config.yaml
num_hidden_layers: 8
hidden_size: 512
num_attention_heads: 6
num_key_value_heads: 1
head_dim: 128
intermediate_size: 4096
vocab_size: 50257
hidden_act: "gelu"
norm: "layernorm"
norm_place: "pre"
norm_eps: 1e-05
positions: "rope"
rope_theta: 2940.0
rope_fraction: 1.0
qk_norm: false
attn_scale: 0.0884
bias: "none"
tie_word_embeddings: true
parallel_block: true
init: "normal"
init_std_qkv: 0.0211
init_std_o: 0.0
init_std_up: 0.0211
init_std_down: 0.0
optimizer: "adamw"
learning_rate: 0.000768
beta1: 0.9
beta2: 0.99
weight_decay: 0.15
lr_head: 0.00696
max_grad_norm: 0.5
warmup_steps: 507
schedule: "wsd"
decay_fraction: 0.831
decay_shape: "linear"
final_lr_fraction: 0.1
batch_tokens: 65536
max_seq_len: 1024
doc_mask: false
train_tokens: 533200000
max_steps: 8136
dataset: "wikipedia_en"
MLP neurons of a small language model. Each row is named by its layer, matrix (down: output weights) and neuron, and shows model dimensions 341-436. Each number is 128 + 32 x the weight over its row's rms, rounded and kept within 0 to 255. Numbers have three digits each.
A block is one neuron, or neurons of one layer that tend to fire together. After each block is what it responds to, as a language model described it from the Wikipedia text at the highest values.

L4.down280:118121108146115081101185168100130116118140174151157091139105130125136092090129087104098134113121117062089097181066061153094142186131132102181106112127175109099126057137118087152141081152070119100077083141146133113139110177144158094121163113158102100140126140154185092159097163167116147090
L4.down452:152096090199069149131142147055066121121121071116146169128110114078153130109105090146102191123146076161157105136130125136117167108117186152112116091138153148094118097102115174175096120170123094190109166106120102122089126155156122161080159096098159056116133107161121113127109128158110159122
L4.down747:084129172102133107180110161140134150119172130118146143099147109137165157159151135139123183098129046079094191155129119156040124132069184080119159108142158155132186070117160184105130152162073080121155144149159120127123132123114138121091102126071186100097131088112162083099134140118145102055
L4.down1303:109076131137109106070137139141140182136112178205136122110121144101073095118147115108161162164190158074090104164141105070096113167105109093136131085141133154102097166089070168204165133130166125165135162130123125118182146170112155104125178126085145168123127122138084082088074095112163156157
L4.down1629:108093048139141122057111169139119105102148190113154144131062109155082115105126128041111132063137146101119139142184059093090145124144133093138131113111110140103132138149164128106142148069104136203141116185048135124153185168111151136081110147191115133149186129114099123170112127113161159077
L4.down2741:112123141116142097108115143158109091102132112131152141111125117161137148147141091079068114156159123105126149103131158164084118109146140124141151061125114121136048108177143105149111111149094148143091157130161113096147125148136109140133149095108118160154088144087100156150134116136141083088
L4.down2951:117028114143158136120155134102182123114142101149175122133150154142117115118089127159120106095128110136130170061115118126100130079104026075171091109117089193080117122148169131123149153102150160123112104132118139102132133105090109084117079142206137133150107104132162191137126114142111105194
L4.down4048:120069103134108129138122121089114128106138114110151111136106147123119137078124076141069129168138170169139116120141154132118111141116162131171167107148150208132158110149076145091084144133091161184133177133083159141164150177086149109071176142094133093136125063153159087116146108120063092177
Description: Mainly and (also or, commas, which) right after a noun phrase, joining it to a parallel item, e.g. textures and vocals, defects or vulnerabilities.

L4.down345:141123143102147088167161129159074124109177171144115096116137103124114175125139146136132157123164157140100109147128131092173103117142200181135147141185147124131096093144123089105100128163100085173135136176082145114172133150132153116034126065104168168073148080114127118122017144121139123109
L4.down825:085125102153194184110135129081109087158139107122106115119096132165145073140079086119134055114071163106154147107114047129102138093129089157148123139146165180099100109155087125137098134174105115139194124126148170097201144117087138092123117128138120146144053102100132105143119136140166180148
L4.down1069:132109089151105135094123066106100109157068107122118116103145105077118064126164121131116080157086095133068118165076124157145102109155194090100137162099148145173167101180131138081145111152168102088118149188134176156104113196142198130166156170177113163133097153120071068126161137121179139110
L4.down1074:098136090123139147163108128150088154153098078147139081192139181097145073139142139139135102145070112201119126070162192132116142130092143144083129141114124120175147137154085117140126094089126143106100094199122170125101107132086142149181119153113107189192110120107074074090130102082176129123
L4.down1683:147122118140061093102171198127121132100147105164164120141119179147109127133104137089201135096144134127172111179124099176096119133123100160177106110141095142122125114194116129079108114083093103168121131146173090087107131089097163102120087162100147144114077089061173169186156090129175170087
L4.down2207:080142089142074166110117144109158168152104161170188164083117152105147112182090133120086192090155151123148160133159126144125115157083180093163120109119120101151114188151124125111135099118129114102162152127207102158109140139084192165162089075157149162136175168087094156113139090109230151177
L4.down2472:134118108102112146140120095156085123108101160042129130112194138148157076150182083109130138117123167138123117137105068173114104133103103150165100126131094153152138089126170120130104112211081123161161144082112106114179128113107136083173139171114164127140127158068117127157104119097141153166
L4.down2490:061121120131094145149177121126099178128145170123135139066143136145095068144127123084164110116127110090138163076082097123127170131103162121174038127129137139124131159070085138182108211094163103156161090084120123141193105145195104090118164137146173212124074125122141070134159158104110155095
Description: Fires on the final 0 of decade years before "s", e.g. the 1960s, 1990s, 2010s; more weakly on tokens after "the" or in names.

L2.down498:147124080160100171193154108048142104201142148129135108124166109143154121118184065120115160126103123071141082133119123131161190132103132073125136079095142117147096064137126131155076143128135159160119095125102106112157107104160133100146107147156132110087054081117141172146173153107174150150
L2.down1455:144083102133166138108131108095092102089132058059093017159131119187157125138130127093112120129104120151102137101071158112103093073177170155085151141162086107181129168138162159170136120130129102158124084168104138147154086139225094112110107143141144084083119102127126131161117109122111171146
L2.down1662:160158112154082112192130122125170088127105124159181173119110090079130138046118071102161157116111139123138077132169089115118126161116090072130108120120117121157159141175149115111134183073080128117145148083115099117121136164099182116175132166109146123102113096108137160145202081140144146106
L2.down2139:160110070119107062097249111182141088151112166183151116173164121095160130111121168106143112115092156118178086141104094107126089123122107155168163132129132150133128126157089209158181175132177165144177099151152094109141136184168118115121121179082141135161149132129156131094237145114187110116
L2.down2215:131145118118116196152163079146150111151117084145104148087204114162131114115122163116073102176147188131093160149111126057118136086140140123091080143068157158156094095160161133158102086096090104143169100180137140110124145120086112135113125175143145110140195102106146144169106109112123082121
L2.down2407:149135100131121169116098079148199122102127124134154168197092134154076073140042115149115120111161195139172135155154072133103171149158132105104090106129159168108159144120110162104134156137041172064102132160158185135140090151193117098156072175171107172117091115136101175187140127113134110078
L2.down2761:139137165109141179132176181130147129133120131068108111125138131165145154075151102106112096144098076106230157143125203145092106089098110147121151108102126167201060117189116155146138126095146125121161148114170096122149125171043166093195093195150162166148094139142132145141092075096136143164
L2.down4020:141198133129095121090170120108093147168148131080152117111114128116142193076122111067053056151149151148133201143135103117150139095125130114119117074153194138080173136179146122193097145103148133085189180089110072131132183075111184104114169088160122157116114099099155136159183083137168120105
Description: Interior pieces of multi-token proper names: academic and museum names (University of, Institute for, Kunstmuseum) and German/Scandinavian word fragments (Tonkünstler, Karlstad, Kalashnikov).

L5.down3555:167083120060151167161122075066113161094050095108144156149147158119143048072154137123113102141126135126161127120173077132170109050116176174164142138141078091086177116127159147141168115162182102120128134107136055095147116157039099109117154147163165156133140101121104122055072129102097140120
Description: Tokens right after or inside numbers and dates in biographical and geographic facts, such as "at" after population counts, digits of birth years and coordinates, and "seven" in "youngest of seven".

L2.down117:131123162176098127130106121165098136185156151163165127126156163080080168141166142123121178135188107080095064143085107078137103145126151095108137110170119147155095122208091163097120129124074106137060122105136138115146134068117076105118108085076144158151124134136099100110111117098106129133
L2.down805:160119107107167161124135160086128137181119149125140138149117127131076085110179161106138087138161142165124056129129102103072111138188132068151145137141092153128144114162108084157119141139071077188153140155122119052161095166112130084097096120134115059142104145090115114096062149111127173115
L2.down1548:204124113164187165134170089177158089185120051134108129110189082117152070091222168170139135130155102105123138114149130108098128145153133111158185103123146179138176089173138059144091154159093138116162146102136090097195045127120126154112143105150087108125139094107138138135141113103080158159
L2.down2002:152126169129102161142116112081116085212083110133113107165135114101137134114093126169068152138164172127159110130179105085043118107170139113159125150115122131111190074176115092126195155192171089169109158084184117098176130135107138129109147112136124124144085082149157102123070084089111151147
L2.down2145:160100124144120154145133138121110116050111144105114128079145182095177119102137138089110151139128121108136146148115144149145164104139140115110127113069161104071159066137102067141141080085099117116121158118110118139141141134089103117200141152094095135121119074178120065140140164103128166174
L2.down2966:130143113123124160119118130061138118190121079176170143139121132133099127152130114150095172127191192128136121091201136098049187125166097106179118100128163146190145113173121090139136106152057125181098175069177173096153099115061150104102112156153129118154069135132147088140108057108082161108
L2.down2994:122171071132085154154171089081118146141120102089148121125138124148139115090100094163101140148171166135161132070150161107142153119135153157150143134109188169139178108146107106119130111116137154142108076082082065157137125125169110128180129126128140109163131141143107100123116113129061132145
L2.down3124:152130134079098192097086148090143098163069094154142143103077164134132112110147149147103151121129164108111140103095143114088170182109108116157137155167151142151082136118154158134107105177071132135128148122114130136185152197076072099118122115172097088100135151143185139097146143143140173190
Description: Words opening a new clause right after a verb or comma: "that" after believed/said/noted, or "initially", "usually", "but", "when".

L5.down1168:169161178123113173110145066172058176178137140155141087100074140136142103072131165129121154143149131156149070171104109187114068102148095102135124133186085089091103110199101103175111134165195118151098111112130134183142098116120145082098118130208205196080111089138100135114094094151125123140
Description: Tokens beginning a date or period after time phrases like "since the", "during the", "in", e.g. 19(th century), 1980s, 1931, mid-1990s.

L4.down229:165053149153156129132143136164075115155144139156164123116046140108142149127138159129139104086203113102146103158076098110174105186117083151116118138200152076127154085081210205156061087114086118106172131128105094152125191170110121144093135152102079090129141143134132192098120081080105071123
L4.down300:141129139057100088108112126130087125086081135077113119120117123078138152152105133123092128119101154181157167102088072110151153171163152091092095115040099127097129148148122117164104134108165164131140110151167117068157160143183088133079129171128123164162186150132128179061072157115154191053
L4.down693:117125185121145107155168154132136153074081082110146119083080172178094146126111176088112130161161117176141134159093135072126170095120120172166164150109143094102142156133070097145145105158128146182099077125126130077130075143152132106102156117163126096133159141074103106164110126147158171122
L4.down1962:177122100112132114133148110095154139100137145128152156142088136102049099121104132138125133101097133178125093111100122146128128092148087159128096156116110123119120183143175159124173131142061054092112154149127113175134138121092195119180144088141141144129162139144090142169177151171097133111
L4.down2063:098129142096076115130125095177160138150182139100107111098102094087067125073064089125120115138163132162151085117064100190193145171142069107119103137168180126145097136141191163091119087111194070069136143096055171131149075151142205132118118123197132138139129140159111121203072124154152099102
L4.down2488:180124074139114122124090126090116141127153152138114198197169141096134156120105064130131159089090105151148111177163139122179147149095140092081162110170139106101140130152195136176132119149169114106132132131162106161103111136143140103099188154142165138124130128070130107123167116135126107141
L4.down2937:128093090140112097112125126137162188095111170170150117173164101152173177099127181081179133089103137022188092087120105126144126092140106150153174132118088148127160152179115140169112182038118083140139109168085089150181113087078138177128125153069091149240114093131110131065172088129091151098
L4.down3075:099128099118089139154044117133110148151152129160112122133128148110074126134123167191138206083095179134127131136135102080184157125132115153150115136137156072100140170093177114133111159103095140086156113125104138141162137158123051122103094169150141109077166133167120141104172127122070088100
Description: Middle or final pieces of multi-token numbers and names in infobox and table fields, e.g. GNIS/NCES ID digits, game scores, coordinate decimals, surname pieces.

L2.down1:138115170154150158163092097144088141130075147086122072108105144123142159094121189133123114121148097070120096135188096153111104171124119189166147111117143116124101094139132151093120113168079115134155153117132154130131140133116140137104131072150103152134104170131116114076157128127093107075
L2.down555:071153127093122231126121136144129091151025142130131140140134117103154095175123150074095080108150110070154150153213100198133175115167091153118124186073172131136165189179190110123105120137169128091106136144104167041118125134139102129092140101147122198030164156153108151167112120140170068154
L2.down608:157095118204116140094117074117113096080167081155110105090077071054148122165127072118101186127145142113086138225178181114172131115122145106096193110115162107113108140117108071126208117079158128108108136221166093166138111132142121146095098145100155136197141046136132029113147171137095179123
L2.down1087:109113098152164090071138139167127132105110080177131185081190095122115127086104149147123163125082075165138173078146113155122133125156102177154147148109025118078144085145151096118105136193129131141103126130141116187102142131166085108160090105091201104153123131123155156120110088132110129108
L2.down1911:134121118130138136130123169166153142151182123145103109127170102140129128103080105141104108092140083142140173049161161123141125117158118119088148216110089074106142122139155070131105203116093176162092119108068123139175094131149141128080155084155105163173123137154082105035149139192128129123
L2.down2902:118115096085085138152138120136147166051158208146070108119152102160120137161123146155148100123119137161078090180130106139091156099128131128129085115145144115121134171126091138171118098084138132133116129156118057113104100111097072173123125145150142095156114173166107078132156123104151067116
L2.down2948:122147102083157087126110109083124135118171137190092135174120109152159129105159179120109123075103158095082145138089173143119120115071188137042120093118141154135115167145157117170197106146103119116141056106120093121136153114151183098134113149177141120145143131091121122087117129185137144081
L2.down3133:103156122147086157121160114077174127072136118164184114102121095174117107178099108083173118074144156118103155077117115182123147076125158114150127097150049110051139080067101112098149163183169136143096172144159095160118079169159152151154097109143185113177100135098041133149060157134166136127
Description: Number tokens within structured data such as coordinate minutes/seconds (120°24′), game scores (W 24–21), set scores, and dates in tables or infoboxes.